python train.py --n_layer=10 --n_head=7 --vocab_size=13604 --norm="layernorm" --lr=0.000838 --steps=8970
MLP neurons of a small language model. Each row is named by its layer, matrix (up: input weights; down: output weights) and neuron, and shows model dimensions 144-399. Each number is 128 + 32 x the weight over its row's rms, rounded and kept within 0 to 255. Numbers have three digits each.
After each neuron's rows, "fires after" lists the tokens most often just before its 100 highest values on Wikipedia text that the model never trained on; "raises" lists the tokens whose logits its output raises most directly, leaving later layers aside.

L7.up1369:093140134139180169118105175105140096087129186127147049116122116148098127085112065167110130086168162122168147101096139142140072163144196090154193133171182109101135161182140152138112179143137099102136093103147118084100108095164176081106151114122115085126179164059066148204104092122136161137161138112132114121122129101176088217140138104121150166134129104141114131138104118129099141142057095132121106133094150147104100111121104111105169093162153122099130115158187100179120170103113120189185105077157148133161125133119113109218138103054106142130162135108125156166156137113104100084137168127121162116090123113089135152121145134184119082147060094096118183112098107122129087128086152088145130082074145074150157149175146114120098135080105137183218142128167109182137117112128116
L7.down1369:125095112138124157127076201132132127181091153123158046156126137198134128133149085160094119116209101101112171109137106098061107108146132148108130081121153126133133126138117114141117119144147144092132164115115160151104126117174133131138102123096150119123056174149192068115100099112093176087121111152146140122068064196107079098112151159134095115136156113122145174141116143121182154147125131093103112134096137147097076052071218130139160034142123147160102096138167107108183171100132162141104100168144100120102107167054188159123129184058086201096159137154096192161163083131140113124157106127080103116141066134089091152148135169144131099112107133123134193095163104152182103145075113106183153162151152144159099140130101123129110146112102129125117154099124103131180104150087151
fires after: " ", "1", "4", "2", "7", "6"
raises: "',", "'", "'\n", "'\n\n", "’"

L7.up574:133102148135094095113161172152164122174129108133092093115140075146149131128160110208132132116129143130068120171140149144100139167156141136108143160087134122133098138143134141167100157118063089077100089092201119144109175174103117135117096125156183154154078125182134143150113125153124193107117145144106074177153135034123150158106162110133152157139139168166096075080151130193140166151139155127093123101145090178139092120097093078123138132120181125103163105137123120095125104120152129150123133136089113108111143149068184090115098114133114099116113053131141138177140086179171080060174221121145124081143128090190133163094080145146083069193153165098094139101096104136143173084098118101162130115118132110152119127159062205087119143098148106117145137175140186115104126129112188
L7.down574:137115038093154155138083043088130108107175156122098145108139078144156140178108151059118103164122187117157086200166101139084184169164139101144116159164129127128150149096131052144105121170207180189170142114174113163093135143134134141119040101147127112129075098132141140181177158190155131161135171110164152114091105181109134138082113086129122184155197143195142177184120077124122114141159121142140069124120144152098110123108136106150141095150083167144094129102109126126128145079118126161136080086132136134115154151129104120063080107167156124171126109147120133143119121089109144086118141178095196149123142131156116127133124142134131061174139069106092147140106153122130144112118111100164130174088116169155133120177069128129129128181081169113170139110139140155174082110131160
fires after: " the", " United", ","
raises: " as", ",", " was", " by", " had"

L7.up831:113183158127121106078163188090177127130146115082131076165203164088160189151120052147089155113141159118192147117156143173115132167105144099139157123140140144153177115174107127126050124168122090130157104180121134030139093146111108116071180122078150112160171141144093114136084145212095140115137166169080134082143136072122150155117148181121125165179123115160133068102104114090085136180116137153116083109110164119191164098144128125163130088128171128098155171159149108148119075084082096093124091092147099134155139073151148101145173067070178120108146117132086084098127100136146183161123149142122076146131128108129124137089133172171166090171113139077092125120163132136070077122117175145117142145124144155173092145170118126118096142097103157108121082152095111086129185122131161
L7.down831:088171062144180104105125134148141160137092106117185171091113121138178137131104175067116091130163184101156126208107081184109053076127074135142107102152081089201152055131091167068166111113166132137182145119116128093207144148078167142103178111088135173121109080115178101146122153124118223147077111091153153126104125117088156124170169125172157155149136105106098147164105164143149148072114148115168144107152125144131146112172124101187138129095137142137146082114108127136149085145111160146080113104098183112086101116109136093060145123140142131132127106157107104073135070102130172139104130112109145102142124134150104082088144188148159124179147170180109085181122112117166139138095158157107137163105168134140101136145122156068117104108070160185164068087101071081146128114142112
fires after: " ", "1", "2", "3", "'\n"
raises: " September", "–", " July", " November", " August"

L7.up519:150127136132095182113159127066095108144142132144145085161128169155126133081148067098044151125129204147098149124094165219138211128094127087123146125148174145147134137131177105067108094160091083144060147160172148136161123138103136080133162114085166150124146156107129130161138081074151077140141117188124127125146135159106113141139136167060121085183082176107103116131082169142120148114103121123115186157131157147124122112104097083066097091175129128128100071178173124145151138130141145129131149162090140127142075092126101130150088107046180112121111128095152195111099117100148100107120137184148118114108169145150141109048144107104100090116177092026106152079164124162096102161102130123118098112119134113138137119138170120160113148154098164119114134115113161154143113128115163
L7.down519:059100153129134128080120119136132174084165144151179124146114126159121156142126138144158164134181117091139109192145156112179166147087070167087127161152144100097170149093091100070136147179121148149125107122148092117072102082081147157106160138132177152127097098113113115072102144105132101137158089107168104129115054167135105147116148082156143121077062151114142123160112135132092131098072157106096106108166150114134156126064146173151112134165143140204195105120135131101136125197064137108089091161139195166137160167126109092185176103109133133135142179135159097125108119090156142196142175094132046105165197165178132153087103139174128179113131182086097137123155096142109106075140114189170129094163127121096141134072142112160165165134116124131102159127166097124132103117126176
fires after: " the", " The", "The", " that"
raises: "'s", "’s", "ff", "ight", "'"

L7.up894:124129070148133128139057156139182127116129106121112127104082147161137085117156113099069128124150136152141114132136121091176217152164112100129148118179112138110116129167168152138131115117113171120065138127090144117206146164125094127084184118131168113121158154169113135111190138159169140105171106139103172110148127143135117194106108160124173081142121139106165114093068123163108083165101124111155149107105143132145190097103125119116116045196134172108146083106148143171122082121141171080143115105138101112123152060157147119116134097098149119109120176136134148106098072150169142152141132150131156197085077135112149136081083166131084141170198150133135085177158129129095105094132103034124084084131033117138028153067120165086146160161100208093106156127141121164120098119031123
L7.down894:112129130181154129103082164145121149137109126093067124142119168148161075108080165146170147120123147141068097162135064152135110140153153053140113214108164096123124143174102111130163154111130109122088165085081169108150146190153178142134098139129131102178195115122147120163153187126109074138190120133102182122129136151131147115118079173173161136061118135093120109128110166084156144132139109121168073125174118108153098101158129140112113161155154107104153151091159102138166138107121183158188139126189071109087057114202178175144185154096089167146160134130120161077093118094150102137133102127161142099103065135151076142120064071145136139067150187086113146101142101115107095125163143066094096058064144096113126159094112151130119160121133164120060183075142172145139139140082137
fires after: " ", "′", "°", " (", " age", ":"
raises: "8", "6", "7", " twelve", " seven"

L7.up1057:117112138093112124085076177150176085144104084176165100149129175098135140127114092130102168102122164138190121152127143118146175134118159139124148091198104146142129157169132130144109128129100116086053141115124059101102106110120156186133133134139177075155163138109134108177135135166125147167110135176109130093137117106096147173150098114191178106156138111196154086100143170130180157159093161098089142071097099157176155143153132141111115120179128103111171123164144140118138141065114114073103165121151135122201173065094115154171145162142147135056101159109132064102125098132188101098119115124147118200129128104090077088128130130114138101148152155086133157164163100135103129126179153178198134072162106129173098115118128101138108158106129190134147078133126095071174174110146125
L7.down1057:123150085082167190107102116125090138162127135203161140106146100140146123177158154146075114132101173119163060197088139107103046136111129123134103098164092141151131087126113114109077144155152153180163109148188145108150122103143118187127149137112152135131150117132202087158106163125157134175076146094075129097035151090074120164118169147144126111124107100096156201111120113139111066152087146082158079174166137160163171150108181078124161068171104115205125146186099101118140114102118146088129132084194141132129105113141138090144169080186119161109173167180067092129139126119127121130126126122106113155151136167225133150169153135161154079191098104163118092134109128136164098116143105117134134104159099149194113107111076113095100146073121191162090133096140039129139148132142129
fires after: " ", "2", "1", " of"
raises: " years", ";", " months", " days", "%"

L7.up1125:206088118113092099083074139103166129124114219156168094147111141152121119159167098165129103128116118135119084106082174087126113187132093106160164112093127126103063185174148101091145178163073160123070127117129160113157126113114080121104145099151149145182181125172091090163149090155112131132197157156134153151134134113125108175093128117108138082128187143126139113129112162134132132050104145175135110126156087219165141137119129090165120115194080132102135156138157148066153138116160171087143131129123116108151141136164104201136135139098204127146111102103131075167192129144110097130149148163163132165164091135149157171147150118148151186178088157161150158103145095130077069127105077138145160168128108118145119175143111161108162104104138109095133118110089115167114121126147130
L7.down1125:152107091144127129139151070160116114063166113103118133135082151099200121201083140096142157148117157075135154193092135119108132120130153133111109176116131157140129169105161053087167124163117195103096178128101079168121152152117160076146176157162150122111084167166131079102110106100143117139146081095139146175123140134124165148144087137076174123107129159103128149146108163145096102132120109115144083083056116119102118085122130107099160154139102164131098122109126101154134144156137105066110075102197144137124158088166174104104078147163126188173094108125134108064102090115154082178168086072192159114123101128061152122116095172175086140173079124170141133185127104067183097147165155082052112164130149130075131127084174126089157137165181114094090160149097036113129148124105110
fires after: "1", "0", "_{", "3"
raises: ",", ".", "ad", ".,", " ("

L6.up1764:135062217130091159148135145092138100148185123156161126189113058112111150103133117163144076101118090083119188163178144134165130128099084110159138135133077140102155106158150153165111125145113112110093113175155137147120108157186149090100141121141119094185130123038099127092103106134121101143154098106117160148147159146165128115123219123160092121175121163180116131137128139180116167110074119110207118147114143123173140156122167106108143118125137094096142089126140163154157075103105178153098126143177129146147119039129157138131093125102163156123098189129108131110102067150181096119117139137161098100121084098143056126132093151133080122212138126097112178109182160129109142118073127146133143173143178072137084091099190080101081127129128198159193176143121101061119163147093182
L6.down1764:155153069182115115163135135085113110075202133166130166145112114135129133167119108093128139124156108065204171180123143098176102161120096065177122101130114081076137130074144084141086124141136152092115077088171127182118173127065046175118126141141116152081096143143139167112184111137150147183146078102160140137176140097135143179102176092143098190150181157139156108139088135137131115125140103124166157096140131128081157134126153073135126150133093107119145014091095104159137148109125151105120132128178182148095139119079113061078126132138192181165150076124128103074082157144101137165115107139114117089128092113101126063104114140110093150129126112166147017163157126169124133190148164088147104120193063135159085090156170133045142113102142140137143138101117081125186098111123153
fires after: " ", "1", "2"
raises: ",", " –", "–", "—", " ("

L7.up695:088099120159173131137099183127131127136165083135126104130074061150094136172183065139114077080171130118140124154110107160107116120185166138156147151174144158064189144148167106124152150131143114130138149116085107108137135137131158163069161114118180110168179151110120080116138112126089146064126153097116091146131150165127089165109139055163142082130164180156127116080103164189120226104072111163129086096134132132151141113107130142135151091186109137110173148143150061125104073117077074137127121077160072084111143128133162121150152097112169144134156142098115070197107094136184092128155125092063208146120093087122143148105153142171175107197162121055190116104149143151115086113109187136214149114112145117116135114081128116135134139115098160157138199094141121139102115123122140
L7.down695:182110073082124100153154123111141107104119134132128146135164119136146167115136120103138135122122093107110133098134080092128084138139072117073102138165164107135101146166156146024118106104174116157123114095080136110089143081163154156133154113084109153122124070136172179156162118102098197132125176101139131145084095120060095135182125185104132112096158143149138151161131139147088138153139156118098097148128137152120120111147195091133170091114114128169105114149169070086180093138131154098156167105129225147068104136122112114161150115144160133113098082138126129150111148136150157156136111152096088125093142170194107119130184088177113139115147057104100096125160109190143167091128160192089144113124134158126095143110103097206093112079155128087041184119158030105115060155163128
fires after: "1", " ", "2", " at", " from", " one"
raises: " yards", " seconds", " mi", " metres", " miles"

L7.up189:179149139161164134101110136083156126132142115112104106141159099127118117083155153077095157104164167134129168142128130115133186166170124115109116166130141121144132181136150135132116139176134181126075119090185096088089144124178112153149108114162139183174081196119094124107089135069166100155133146134127103112129163176129184125133107205148114108180108169129045136104080118073095133157120119094153109169165124201140066130110108067100142099118175137108111092077138124192145104112107136187188157155066126135125082119105186114135126126116089160139143136127163163127177071117141117112164148199143117143153089118140121124153111141106099140159146104106117187171146110102165161135143145145149121158105075098075185157160102151111115118110134129135150163101115146131115071142168131
L7.down189:153122070139158116121091094119135143082113105175206119126080111081152126096129128096161174143113078146140051177074177109122162141145111122171138130135210053098147169068088079066150154157165127164090137095106121125083106124072121172111131103120184101100123127192082160134162181109117148160108078099153139169101063127057131110102148150133076060216089123150143155179117093116141118125104107121137140154159137110136109117114129125089096146144192140160162086149163101070122138160073194104123162161153194143140133150162106100109117111181171131144082109114130087141109174113093154171123136071148081109148187112160148156094169115140143144119078198116125111101135080129128118155207105112165130144156119155105121158124185145112182105154137127126173161183098115137155106103142150
fires after: " the", " The", "The", " each"
raises: ".\n\n", " as", ".\n", "\n", ";\n\n"